Part of a small language model's weights: biases, 1013M tokens.
MLP neurons of a small language model. Each row is named by its layer, matrix (up: input weights) and neuron, and shows model dimensions 688-943. Each number is 128 + 24 x the weight over its row's rms, rounded and kept within 0 to 255. Numbers have three digits each.
After each neuron's rows, "fires on" lists the tokens most often at its 100 highest values on Wikipedia text that the model never trained on.

L2.up2781:097152100162121115142132159140181116119105083146171105167143179154140166119168128146120113136140128112146103114129130118167140096172125168138097130115102112144115142132096080063103150108131181106131100097141161149138117103082119105172130149089114140087125115155102153170089097097149131095133148122129127175116128137147101109150131137111148123134133148109161153123120152130134127148121113170120135149116140153109129141133136122137167141161148134150122128092145126157135116159116135154133172132141124144162089130092119127143113128132081099153140093114127122112125141146152104156081107150093126141114141081109157142106128120094137142137150127133134074152110121094099140143146151129154139087144128112151113109073159134107111158133130132130144122139155140092100114115142150
fires on: "ents", " games", "ensive", " Jan", " capacity"

L2.up3588:131127153115151127113151157113115135126162192140141123139116074131096109134137131160100111088109124088120115111153131112096169132113126144117145141123145121119093089141113087103112127140146124103135101100093114148109158162130115138127073145123135111133091109115113141143115141137116127092130106108136151142106133157090107103155118185094109086097134129141130159139119115146155127156152114146150097157150105142103128118117144119120165144119118130143092126182104116089132125132118147132106161133144124084118150158106128163140120105155126072164151119103076092108174147150162134146153158133124111075122125108111164107085147141119118129093138140096145084101107121107121138077100133092160130131140168144150100185131107123093119131144091103173131135090130093138126151143156156
fires on: "ents", " mic", "ental", " security", " BRA", " seen"

L2.up4028:164137121125147162141153179144173137156109152128143105117097138131183133112138141152130142150118142144146136116126150127180138137156160117133133130091145130147121138162119120160123070120142109184170115106134120105145114168135095138130204131088142123112176157135136126120138107154090150148122149121139127147139132091161098125113095114082109130105168160060132107109104119095134146098118108152182162179060148117122120138115106111119095078145125096098144108171128111130083134159138119142141113169133157167147084127121110151120115126128119124171098110141105146146124127144114130116177128141144118122168147131123148142109161122104105106134104134128107120111125145116145131163141139159102148124159096088087074085158117144132102128120089091099100129108070116158067119116106133
fires on: "mar", " research", "cell", " screen", " board"

L2.up3271:152097121166107104137179125088128133103108131132100141114173144134151125128129105129091122082134136147124152124146085095183101138105151162111132092185155080160147134121155148114111127151132143113088121133106128137105131130124137126104137138126125140134097161107143111153142127094142135169127097137160168109131113100135125121116156143125116117109110116114119089123124114111163133153098097118123095127097074149138095143141150108098130157124133139151123081072128094172151125173118117141124124104113141091087119122093097103096109123106160147138137146146105106125143103118107125118118152126145103129118144127107101079182114138145102139126154133151153123121123157137133117085115062078155162157068143112132180123162110140131131152100144118133125114107079113116156147171099122
fires on: "pr", " Det", "ford", "vin", "ini", " arg"

L2.up247:149137137092139140134135106107165102113127112166095087164147135145115121095149182115123134106134116132118148100154164127139138129126133093126132119121107155102088112143115093122157125115166093161174145096140148143140110120125090134130175153109122132110188174100139116158180109109139082118123199098102089129140114145104164154161042098147107142152119097110098100144112113140109142152143115111147097112133100141118129118107166112118143128131135104092099150109101123155118140105122114170133149157098120150127143096134144159139128126151164102175115115128126133139148109131100121126116123087109095154116145134125128130080134078142154112149155144118110101133110135094158118099120150143110125137097140124118143134124122114103124145143112111129129160114126131070083159109123093
fires on: "ign", " la", "mar", " adv", " Rom"

L2.up821:122110147107162138130185134145059094148103119116127155149100109135123105103152150119131089143128144124135132128096119127092117115156147137150156104148105154112129087173132105138084156116151092134145133135084184096145138120101152116146097185095104129165120106148095118147159116169150124110162153116104143125087132115152158164163128149150153172120131136158110133159120108138110151104146152098151173156091167102155074184134162151170120099157121110110143130126118091117141115103128206109140135125110066162116105139136132106142142133165127113161129097078164114121112115128111093061102114130113126141120116104126142084121110159106123118102139158108137128119129107160122134126116123101167146164135100071180094114077175126151151150092124131144173139082138111137173145134129105
fires on: "ette", "ba", "side", "Season", " Hal", " Bro"

L2.up520:113123141124123105101132095121183158123051107111129138131104096157147124095128088116150159100126120123105142134128117137137148156127110055118149123169137111113132113134171108110119078124107106128112114124122129115139122115132136159092129075112154113114126110123116132174101129146110100150117117144097137169137148140156137096125113159173113126142185090127106148114137120080153102142149111155107111087130115112124090129162121080114148115096129138117146148151147163083164099127123119116143136111155126084136110099120114082170161141138152154131104104105110142123134154103152099121113119132139116105127110151155090132109109099064166126148079109120072176151159130118118145137142135153150091141153126151110133106149166123141134068136124084167116132113128119093130056112147084
fires on: "res", " female", " individual", " good", " Blue", " schools"

L2.up3635:144136096114133145146117141147100119102106116145159123129119097102141135102086137125125124123082104137114111114138166130069123116077134121106118118137099123149084128122097121158121183141181144137070126167080119102146116126118113133121142141099124083179127114120126161128122144148140127167102149122106150084139149192129090133144119098153118119097173131149045139146105121131133078161168145092125097138115080140115149078132177100114115167105109136112112112131144126092097150114148148109163126149090130094122079127109139131162139147128077148127140102160186129096130124141094095108101116128097123097106150103134165129186129118150135146106129108135105129156146117109134120138089106100128161124148142146160100158139154142166104144104131132145114136171133146147116137118101147
fires on: "ues", " Jr", "era", " pass", " seat", " love"

L2.up401:103158139129162141115106138159139115149104093170108103173118136129138117182124116100114127167083157142136113115094104126072132152094161099184124156141112093143108142149121127124120106129111129173124150160125107148117107087147077138159074161133156106117130095129104141145201124175160165118109112110109151119089143125133125134117099121151108156146138106135113158130150102095119077132110132137114093152137149159141145087090139142125129115120084164116156141103126110138123114108154129107182159052125119099120137103125138128153130147085099127164163144105112157145127120147127114082110112173148124136163168104119144148145117117180139105161153095138145162112132124102105113094134083133101068144132109135166084135140113134151141113186082142150140131113125123117136117138132106
fires on: " round", "aded", "edia", "iles", " route", " Apps"

L2.up3574:102168126163159114126129151139154117139155120118118157150165156142108131153139105119119143166183197098147127144141159129092140142091137139101137134111118125124121176098161114100136130100150154147112111122126121139130133117211164122131138105142147143160170085122078103111071149154116145128128151125142109135132097146151094154131095109095146146131102159116118145100095148127124152109074124113136147135107097147153125145152137129119152092133134159138136143116134130182131125096110150142136135115099100138122137145120080146148134150132121155077172159138096105103138119125117133126160120151160146173168123097171130125091116087129120155133159165139123079155098106122138127100109116184102092097099096122181092151145117158126167140165139116134117156116134122156136079181128141
fires on: "ton", " Jr", "ects", "ova", " acts", "icks"

L2.up978:085121121127104129145119131086158133160143096147113089133128086153128116098112165156144128122158156126127127118087119114110097169124113119110099135097122138157137153119109150176126111142110129157136109106152107148147139083093103150127114120147097122122113131113138129125125101136141155161148143122095115159125176135131108157114115152135153081150101143112129092109128128119151128075165106080154151112105107143131137116116101164087134130111173150106151155158123167137112177095138126121109118107152105095117166097094045164152128108115107100127160134140059131140123150115170128109137116118152124103099164103103136139136093144106142108142157126134110119153154089091098132129125117121187099140169106105138097116106131101084176137162170132135138175088116113129172139128118145
fires on: " Records", "iation", " Jr", "IS", " federal", " pun"

L2.up1674:136159161124135129141086081170140144171123118199143124111110093133115122115102109147149128146104114122114132152132138136115120099087142116155135085094151137162151094130162145136112084119087111133107090155089080140111087122100115116136132182135125084131100138124167169120132145124144119116151122131146131123133099112146126131082133111106109147125143133126101149118089163152158119117156111124094116082094138127097104132137101139140139129110108133147106134147119092100119129163153137116124138143122144141155149147110135130114145126144122173120140128159081113107114077131132155142103143138115108108149104125136143129115083118133087083132156101152107119100159166086148171140128118133081140129138121177127096144103119160120147129174127114155117109097088169099111133110126143
fires on: "ale", " period", "rit", " size", " average", " Brown"

L2.up805:129126110141141100130139143146112174100073135122146092159113146090149097111151100155134136105151120144130116114123124109121131120135108135101104128089158128157100149156127151106148147130153100140111150160150115150105129082115156131110165126101145156102120104113125092122092109120164104118121160164097126146086139124110086110122157114119149157174113148107148100147127152119152081112126160080170105154100131149130125141129110108124130132113150151145187144138113094146128079166127119154131111166136169080188117139172105137114082090107103110117131114091165153090106119113125118126132141157148132150122151137123163131107135143137150132109108140067107132133128095073130133143158131111159116141122097092117177114125116147125103122158099161108127125130108185086157146132102173
fires on: " position", " guitar", " running", " bond", ",\"", "pin"

L2.up3073:131148099145149165129119148172161180141086097159115156127166135137119151115111138078137099127155126132105099130139125125195136152128111116141119131115107109103123130140127167069112127131102137121121109134144145129139118113136140134154129143169086111099110166147135144153121127141126171127145108102138124114142191121123154099139123145132105080119131151115146110178158110139142161137101135098123108088133099131113113095117148129121108094105111151085166117129122116140098117179161129144096168167123121179159090112147149115165136153122148114172153141131145166114158121160095092094180119138089090198143129140117171124139150152127111123144137098149142118137155090142160123113105101151103116101156125101163178135188091087145163112105123141171113157092139080136155128147081126
fires on: " sh", "sh", " Bay", " beach"

L2.up3829:146167143164145134101105118155119145127123147147119118141128093100069094101098161094086137109136170107051107138121090050157130104144100162152125143112065134111130121086154084102101112132121115121086152166153136154118147126090122093144121152118099110110130132135103103158101102128155150112150128119162125126127137127074159127142143095144135117141171149100137120140154156119138098153133117149145133066133175061139093153121134136101102129133151127122145132133109131148130124112134106119149116160156116135121089133110122099114166124120122097120111162147106112110143127141100135110056124129132132101147119140166163125142139121129098126125124123101150112096098146097136094104143138127089128120181115133141145169092089082127096099162115126126134095128178141094133136117133119
fires on: " section", "way", " Wood", "arr", "orth", "ones"

L2.up3171:132156091106099104098119113139187178108112151104139151133142123114067127151108151101095093108149152122124134149142139144110153126165085105152079162126107103134138104151112102146127103131112113149113125160109131174150145115092149140149126163130146097100125129134135082086084134145156139130120125135104181125158134114148124100113112131109129161150178150102094163114134087178114131133133150162115138104087115152195106128138122080133116134142154174099147108143178106167094181144098123141125119149128086125113088106141141112134116148156115172148125156096103162156131088153135119132080107118106085129106121117152123103159133152096122092139122128150127161144114093118111128125162123146116141118139127083108142066138123129112121064088155068099113145141128109145089131122143117
fires on: " Assembly", " CA", " AT", "PS", " Adv", " Port"

L2.up2207:061120124164095176103131097091159135095127126109141147146122139135126096129092122131111149113105108125107121146113104081145191114101126154136101177126120085151081137144139126107169106132122143156092166143135107156155087102155110181121123118140113105123143099174099110153149138130133156098147120143139128114073145135120171118184095114094159093125123110155130152122107142145133081125128139134157131146090183104165089118148156170127141094165117104123149114175152138149148133177101130141140135109141118100146160138137141131126123123132124134156080155110159154081148117123090137135131103114152128097112140121113131109208127134095123131131162142118109132109132118113125145131130102118157128102139135137148170139103124130121112140098149139173133146092147127129150123077117183
fires on: "ote", "fl", " fin", "hem", " NWS", "ailed"

L2.up3042:127130126140107148150124103135132104120146144079107134153124170157137139149145088150139102136095168139126146174141123150147096127129121098121122131127098128149107153139155122145117158132165113124170089091096145128122134144127149124138148119120149072145140178089086155124150136138077118125162163127120098093125097155125069175092091131139109154161104206117147129128143088158142141119137147067125140198108147120142092139140162136128121170106097169141124119124128127141151123164146108134126095097144131133093148133120137137141099111146082149161109135104122143162111143104157127113118103162107163105137118144140096077116111084166168148144144154170102154122147115111088162127150133145105153142112150158140115137131165097120161116150156136107156085115132117139162156144122101
fires on: " ===", " ground", "ghai", " Japanese", "ō", " PD"

L2.up2295:134108137106142106132145111126098139123092087167132152152104126071114089138113123110163149113120121180132161136127123171154145137136118142126127068082145139155108118103095153155168134098114109145146145134116102120103118153120136116124135135147129133181153127131098166121113165151130125153118127120081136146100151085179115121085118129133120125133137142139102171125105125175125149106102125147111137149100107123082133153141135150162098125143154157106119156079137146155091127171149129126118110083128100149118130060144134115087149130139080120139133138083170106134118124162141166103113125107105123095108098109141126087122147149146115120129103103132144115136087131104101083121122138121137128138112124109117191118137147111135110110147152130103145119105101078140154118118094139
fires on: " Company", "ba", "ika", " Supporting", " Hart", "ating"

L2.up1942:116130103142090109098097110093138114071131108123100115077135148135129092106137166129150125130167093133085129159109057115148120117121102103097126165119125141108088092074135135114130126122112102160129120124152142136116088137140119115154138121149168086145130123125125097151142085084126133144150128109118155118124135108122109104097103098140133096161134089136133089136148143140134136127120172120112070096121128074134114154170093114118175120112127155165110120193137087093093138059104132151160149148146154138051108115145143126121126154138109137063160159123101126127115138171139119134112138120135149092085141116111144159125140074085105150103162143127123158148154098116127126115135147124159120122127128128125140143102115105144171119116128117165099100109112136120147133064123133
fires on: " Boston", "wood", "esting", " Down", "field"

L2.up3780:153133109145115101096108113139161124156089150092138144151143089110086115117142163137106102136124112166059133116108117134160131114163142086114106129134121153149083130134144092114094149116144070156103128100122137152154093107143067101154107145146104103171140093138106109131120095126111137112128143127127094144096109115127135110132133136172175133113097137106116097126171146098146161167100124128084155142127117121110101139143132136153136105093126116117115117135131116181133102184142151162131109152168121109131133118131090136125115148134119106112147104080138140146129136148070165116052094126106116156122111121162130126093104164114125152125171112141099172160157162135109140121126129126107127141111170099138181177136139116139158157139132151126119109095107108073138139130093103
fires on: " Southern", " mayor", "hip", "uf", " girls", " Like"

L2.up2794:146102115144098107136153140142130128105125107111145139181139152093163139149156122123085123169123114178108154126108141141139111139144138184093145137135126109161111140108067110114082124133143111163074115157102090153095117089127143117096139148118123183127088117131133116128164123147135123110133135154128124130139118163145116089116140113113098165133138141121116129155126109124095083123100138118167164088113120150104141171130144142152160155123124097141146148117178120166107157123127107167134115149106143091077145114110156137131143162088173154142125114132117116112130119178162131099131124088094135097128106149148122094080142150120195117158094149107108118103137133112115089119130076126140146145117107158128136135102125078162118144122077161150149141127101151149126105107118133
fires on: "ets", " older", " size", "ality", " Our"

L2.up3359:112145146146104108157099144168157132080111119126131106124150134121196104076115085111128163126110107138086119096126144128135124146115054181110134105085090124142109136148110081112130135135143137142075135167153168104162163137156125154153089152110147125108172153146169145115113177124078090144140089091074144124146140123096093098168111131188145090131106125141138151133180074140113103111134103151172130126066151156125125121134135140150081127112145124145111185125132125158120132144117106163134111135129159159114121133122125125074097107111112148115134157131122153121126126149163117132178128130132147116143135139131133129113175154181073128093132144115114129107109143132102143149161111133125137119122141116091089109120144102108118116161139119130092146133137136114121142126114154
fires on: " However", "ensive", "ivals", " defence", " planet", " forward"

L2.up535:113139175135120134131142128135137132120137116161184112137163102170094139118124109158100095115099138092142111155113113146123089138122119107166131150091130139139121133089116078135125129112140121177149125117123110140127159161099152124155153122131147134114144146152147161164110108164126146132115143159112146152141122128128172091141152113127119120143118121126082125081106144148104164166120109158126142159088094104170151153143126122149180123151145139103159146111122133086154176116140122091127143123184125141093172117098160130143140129160086110170072136104127125146121087129125143137100107149110134130113143137171191095086115127133149117149113101197129152136138117134097118088152076182128139168161143124098075179167098140157136124176116130133130146123110125109145138125149105
fires on: " development", " theory", "ections", " score", " get", "istrict"

L2.up1824:129090122132140114150155141111150123116107163128082133141154119126162121128124178130124115131132112118127104119114154121136116121112104134131110102148115105143143083135139062154130130139154110150096156156124140130124154131106145144109105121152115149153114159135146128127118126119126147066138155158101120118137118133132128058127090123207128097121117107137160114096130084120121138081128125099143143139095144171139085099158079125127087102146134135129144201153175108127139122126111108136112190145104138101152107099120153097136176155134084149148143125112117127124101141132104114113116105118152134099144193106118087127099131128116109124150150132093116152108136184113120115136146055124117142093128110140130088119108174120139126109116127120152138126076107108162136145124081131
fires on: " when", " When", " Ug", "arri", "3"

L2.up1850:148136122156088162111151121061114128157118122139135101094159163112115104132128164137079132134097136127137102141135128125170146078090161104140171153131110141093168097123135142118132123136097140117120108098114110092160144148107144145062167165103130136131168131131180154111177122119142099100162130138116146121123115133104107142140078124127123100112172166129119140191134154089135138152124181141178164156105115104160126138143130163143153084140177134162162122112178108112101123110139087155099147107133141164100130156083111140092116148132152159110091087170174154175124100105077153146098143091090159127155140153106108135099117146141103133106117151141090128101101141120201146127103180154117114159144131126107127122137158150104125132140117189143126123116157097094179105126187117
fires on: " place", " areas", " conn", "over", " People", " compared"

L2.up2115:080119109137152120109126176147156155109177137173078112150134118128136131111156127140146136151120137103138124107108142132108169183108108113134122124111124109141118100110140134122132116174136101121124167109116115169159136141101149164148106113118134101100133158111081138149164112164110106129117101117103156189120132117097151157148118114158174142147116109124155106151120093095075119116057120136100113170154145112131128122121158125141111131085119167110093165168159142094171114134124152131075155096143177156133124115126106114101166133137107189128123110127101141131143099158092103137139123094110100093084150094157116124110115104139107135095138147139170144160120144146118105151146103079101092161146125130125125108163143150145126105123151158118089136126142107071103136115113152
fires on: " friend", "vers", " mater", " interest", "AL", "va"

L2.up1111:087124135138179153140136123142157103105175154138113161140129116126131113133114071149120121119114119156150107117154187110100100112145157153106130063145106103127126108172135086122115086117162102150128135133111118178118150126090095142107139128133135074166103117107151128160140124169099110158103062170119115105123155109079091115159136177138124138139120107099154173139095129091091110070138100133151149138121156132113116163128107116130100096156142137127114130100124134108133099136158118156165083075151111109144107133092145171172109133180142130116144155107119141148120133181165144116104116125105107095137153139167144136126148179165111141143158130103124142112128125170082114172137134130135120038135096110078119118066122115134091117142108125100107125088143134176087140075132133
fires on: "ale", " Lin", " target", " board", " founding", "ball"

L2.up252:135135103122119116134110112137140086146130128159106155097088150077144169105116149143105161078176157135115163099069127083117152162100162125106127136127134156141089137141085147105114139146127140182135160125148158129188138138147126168149119125132154111141104136126139110092107107116130102164142150058177194149111135100179101185152160126156157060150152074156156127148111130115091133134100156097144079132149080127161118169171118140161132122146131123150101156178140062124123106117170131135107178111123100129094167109122128124137123157137149130108091138129101111091108107125149134121131132130144136130103159150092108115137128092117124129152140102132132102139142134136111089150179117131138133154125089152137135159137115121149130148137069152111137173100138129094091156116129130
fires on: "ities", " television", " Australian", "rin", " sk", "ire"

L2.up3748:120134121170172117104157122093107111125116122119114152159102123142141078139185115135123106102161114111189106127120130156150133097097138148121126120139114154147085153159139114114084116092136124131172147082093156152171125121118165146090143138109103084097131139122146134127084157144144147123161115149135138132157119125150107117127120155138141101114153114113111127107131104124194109117118127147137136136149121133106124099123115133092160132117123094130130142124162116091098129127122145179174139122095109107093080115127145132077119114116091154094108091146141157155112116087113117135138126144136156168124150150094088122142135120115115105135077125161128140132157146145102107150102115158156117098145139103132148132158125117161146137114144139153097177169074117126130140162153155
fires on: " Best", " Fre", " mainly", " moved", " reach"

L2.up679:125142131159135151154143116135120123122129135088124128112102120132113143143176098119119130121145147142121116116136152132135130133090124149112078126121133078120102101150159126140126169081135132121119135112174105148115153164174130122121138155085109092147138111096108121132091064171105055114088155108145150149122127124079099167109094105095114123120126143171147139152136109132153095122145139139095106184118159121141112142163116122141109157075135136088119143155115157156135117157124155118113138091169115113106126109093096088098153094121106131115100148106097106140160141148116174103145078160121142131181138135131143140148119113142130160154133142094124174141125096118148119122139117153155137168106112116098136158101121129111099162164128157090163176081154136130096122162140118
fires on: "ock", "umb", " res", "oul", "izz", "str"

L2.up2970:128172150144129109152184140153118122083161127155094093148136107102111107158121149168118175135167124151160106125128110163133123116121112086126088152122140127136095129118096130098133083151124106147139205136097133121106135125146129130134154171115154112155134132110124104118173123127119103089110120159153080102175124144089130113122156125153129114127097131149106132117116139145122161128118115177146094154122087135114111158134096153102102131151139109145149148110124108126098089126153162151118093140176154136159126115110118166124111108141119133125124169135118128102133112144105132117108128118117152130207153110169110130128118157087116127193130092113134088151114155127121092112114087104145077131134142136139099104186116121105149102111161133141103142075148156112125128134118209
fires on: "aine", " world", " Formats", "ي", "win", " GP"

L2.up3752:115126144172079146100116135139096100118109133105142127109112147117125149102127102139124153131093157061124136148115144119132125108125109126130090149139116155109104108120104152118117145109174134123165137121148127156107112142098159128078152080144150076121118113131135099131149133126144141129163113167092137140118137113109167130116113137162096172101099147138080156158113161141133109113125129128153123156137086161138122103207161113114135126064123127137149174147136152114116113105124117124113130096104169151160141144103110127117091113109134124091106125153142101115123131105105121109129118137114137120114140140132126128147106096104130136171106152103175180147096123122144110150118158115117110165141113148139165111124087109098141103157140158117134149166109118123122153110104133
fires on: " la", " pr", " helped", "via", " belong", " Collins"

L2.up1113:133128144165129132106118203092090112127158093113115149100118134113106170127143124167145095148130168113134092113126144143113185128145124112139090108099084191069128097107130154145156121134121094110080140112152110210152155129169154132142140124099153194126095143105102131159136106124155159130124101130140115107091123129128124140148129106126127142116129135098149125120089073138115116094086138129111099135113119149103142175122102177130163141153126109129120170104093180149136089144130099183165186149141121118112149118140125121126123147121125132146086122107104202109127137129133156158139143143141170134146130159154141116111163132146146092126120101131116079130166146138121129128135128137127135098108150110112140156117121129138151131133121110172147132086125096146129138154143155
fires on: "pi", "А", " Oregon", " car", "boy", "tt"

L2.up3177:168097148108112142163151115149133158113107108182121149166124154062119127116128136120085076136142108138147103115116078175123125141131147130130173127065134127184109143126077165129145095108137109124142114133126170127129133106129162149109095152127157149149132184142127145095121129179123100171176098143095140104131081158109134143085140120119090121140053160150188127127127112096135088086082161127110168122130141169144134144111128135173147058124100098095114132152137139114128125137160123139118148176169148153098141130151092121106089111152101160091135118092125135084148135055133096175130138124126143141152156139104134120138155138141120153126113111104148121132145104141120129116126119136119155155127116100098144095104111152160152135142142134134162158074125104092168126179129117
fires on: " Pent", " Championship", " Roman", "umin", " Col", " conc"

L2.up1475:127128123136123070149138110116119100119165129134113120120136115140126157157141119105132099128101114135146134148110141130148111139150116113109112111131134163140139089122114131119071140105131117141133151143095125138139131130093122126129107113137100124100095139156131168153161144112170122141097148122150127171083121136077101161125140145091112140173130102103123109114142108104165069151133089145128129116126152106168086168181157104108118143195137114138091121184124140128101139184111095141139144139122131113128109148089154188081146161132076130142141165102120120138152124146085159112119104158138153141119170115122139128164092141089154147118119143126157159123114118137125102144167122112098098137129097117123138138126100104139142144129140126091106139129127124099100138126141177
fires on: " San", " standard", "lay", " mic", " passing", " Christian"

L2.up1197:156135100125073148111140137133100119106141152121100142115099140133098122131127158113154122168149155135150115109134128127120144117152187138154175112109115126162127123139077150099092135110180087187136137135142144133088127105163135095122103110119144088092141090101137128141183138112144125125122088117131122165084136109099109094129144163154161130100108124131118146154089100138113107084121130117172099153160110124088120094163165122136069086143152150099147122136126127151124127078102112136117132105116152180145117149098089121112132139114114156184141120117094143103175125128117161100147134129113159145156112158122103138123118135089114137124134129084125148118162151147135123119141143142127094127144169140103128145107107096138105123118097130070156119098121111106126095110091153
fires on: "ations", " woman", "otes", " written", "emb"

L2.up1416:139105146098140126128153164123132112121125123131163117080116122121114150168158141144119135130105130140130130154057111121121168136120090123128111127120140139159075117129126148128139122144120123104124144113159089107111100118124114194184111126162129158118136113123129118126116143156140149099172131140108147122118126146166105145143134090128130122146143155130115123140097138132118142129134144161118147153128127151120115137182146088151119062122128098145155113103105085112098092154148162100142110144145115078134175108147155122101127118110126127092125083091095143131160124146145176155115125153173170141119086135136108094109113121083121156121140128088138127147140108131121107095099126139134170156168138091149129087090160159106132091130125132137120168133145108125150114117142175
fires on: " than", " students", " graph", " typically", " terminus"

L2.up1562:172131081106132165092143150118092112103149117146090076132117112148110087118118146151131129129137137124132147107142138117133131120122115133188106137170137124085121108127152163157106115147131105146098144187142137099118111108146139144173138152095131124098117160085157115124139155123157145089143149156126116146130115171166125126122094123137082086131097119151115123087104117132154114145106154154130121131144133086126156119127186117135140115091124078139140148150166140097119119159150115148129160178133116107151131152205137196104182113127120101166160120159077105091144145135114148142146148138170094129121129135095150106125104108116086149102108159095161085156160138102104118158130135063142132098152102102127123087122156138117086134056160125126140107114145144106090139110139172
fires on: " Institute", "ela", "í", " size", " Santa"

L2.up1580:152110165138148153143130170101105207126062117169099162109082154139104116116112140130101139083145123090130124121107118127106118112145117117142115135129127132153113159171126107180133132090139152136124175110115129144129144122144129174122112158100139100119103104116143071125149145121119117095169082132111114187174123149132131104161125116124159144122129129128097096172140132099148170046105124133140129153135119148159100100056141110129109109108095098086140162087124123134133116164115101119159122141187101127105117137118151138121135132141086124107123114148083156120164129139130118136141118102119163156146106115163148096126154117168126092143162113121112101154104139092126105114138123151115156086125101145116136172094117138139127115153108134131129132112118165129093102082108126
fires on: " life", "ality", " president", "entially", " rights"

L2.up1137:144121149132150121167149127171146143087113136108095152165135066113098135122134130158162130094105110182139138124157130143156135161121114098175088141120081138150184153122099079103127091113114140129151082133069131080103115150172104087146079153124138130119136139144134107129119144111111090113129153117118141152117134148122147145116145123151126141126115094134175112129123107154131133143131120145101104153121158082132101152116136112123174137159133114197132179129174130066140091114169114131082143138147108157089114131131138149093159095161151130129157129127149137087160110102121157136124110096086138116115129138140123119137101134198130112141119092082120135130093133176100122129133114122119126084152107088122154113179133157098169096135141129124098143124119077138154100168147131
fires on: "ival", " mayor", " director", " graduated", " sent", " view"

L2.up3958:159093115135116148129081143146110098121149132147146152154135122118168159107116152161169116097105127126089149140118183137126089148158169174120181115131109168163128180150116141106095121112097142118158145166092107110107149110107099140088127107123145091168162118124140134117134092139150145161137154065097123132098134128102138186154151150139104161141125139157131127117132097162146112086141143155129152117138149122116128123115167146147150113136162161161168116107169107084140127108169141155118115130100088125126110126133167159125107090160088125120155167144115134139136165138091149112130119119168172079158146125123132125129116131156126110133171094116103160116138121120118113105149116084084171152169093109114086202141138113120152178113130137111105124101142098136069166107146112
fires on: " went", " There", " without", "ied", " changed", " Os"

L2.up900:149117159124160100143155177145139142133128144126114131130134115138095115110085101128142139154070146120082142122149147127107130138131103162129123123140151109125098123093143129095139106123109135158140106134171113102106146120115152158108109127161114168135122127140123137139180132105100140153138100146126102133122157096141100151174089131143137128117134111113125139150133120135082149125100137140129177158109103127174117130133162120126098130134097134138131143108101071154122123137110149101108149111093157091180124115144140149118158140090107179142160144098156121127126156130125125136125154128092208081110122121110081115129125124102125132111138147113130115121166149158125103118134131078160130145138137073149171123131144179105135126114104119169102101139133089132124180125088102
fires on: " When", " competition", "ified", "val", "AT", " Go"

L2.up2367:149133117066132143152119149127160138103127101117117139130102098120109092140140127150128100107111140156110135107172128145111109119111122088118095108134135127088104110180127116140136189137139126189150145165122150139142136138141104144117103145065162111136117132062152144147130128091141129128085132133109142090152170124109121135130118122142107129079135100164139128141146140107133121138110084151109125147131104152130129127156160149131135117119110168106154147126158165113116106157112128115150125132146087120087145153080159134120124108136141110106175105144141125119178162132093066157114107109128118111122117142140106144151083117159156124116166112165126149151131148148080135064099119086119110144165166148163108128130161134135127104130161116158125164111125074083159148108163098
fires on: " However", "oot", " football", "ough", "ailed", " previously"

L2.up1298:137116151064097164125134118166148127089110115106124158079144150144128118102085134144144121113163133104113166123126113109164119137148125138119154136108112155087061109142111168163146120148088112112132152134169143113115136148123118108140117155141119104081097106112125130133129146122142145140114139130104108099143124096100122085160134145157132156097153175118121166114104136122175150104103125152141146148155117118109088159108061129149085141124125146109124112114170158122086106120156119178161118122134117151144140126121166114072147107183092153137141140194097135134169145164129129098140144135135106101154145129196108135100099126124139082150168113110127099112142141154176140124116161136138165144143146118128131153129115139134146127128092119089119167126156121148109154126111121
fires on: "ide", "mon", " fellow", "rel", "omb"

L2.up2713:146118186121158125133106101121118088113147134163100116127122146106096110144190155160142126143110103124099110144155090111130138118126135146125134073124120146115111133102141093130110158080107098120114161119082201106121145147123138172120139130110172136172119186162121120100137127114156079132165145117132152130090158121122143112116179117147083127134119086096139181094174102106088131146145085135123157114100145088145183171122101138129124106151152132115129147132113103115122141116158123151131133157143139127152123131114122116115130166112088101103141104131129136090125182131136141130134157150131182118123133129157132162143119124115110165142100111106108119139142129129124162118126112111115128097142102093170086131124120135164098122138145126128056150121189146133136155144127126
fires on: "ix", "wood", " Bert", " Kiss", "eds"

L2.up227:144142151079139124130100141103089127135114144129124156115136185142136120143116145165146142152077118158133140117099113121150153120099101150104130147125136151144096152115130149122158153101143135154154136085138128132095100106120136159111133129159149140104151103108102121158137112074092090146163162143169125144114141145137094152130102174098145151121093119132119097109084149128140142178101150129101145134129091099112116118102070124114099135126087135142125122070100152096108086102079121113112141107105116122107128165101141155143137096090155151107150110126112164116157098125144097126178142113119117105083138125110136125102089153148112122153110111096138055146122096154167086135093143164128186133114071124135090146153089127120124099094123114143136140119130092116142090096115141
fires on: "ance", " Jack", " mainly", " retired", "alk", "ental"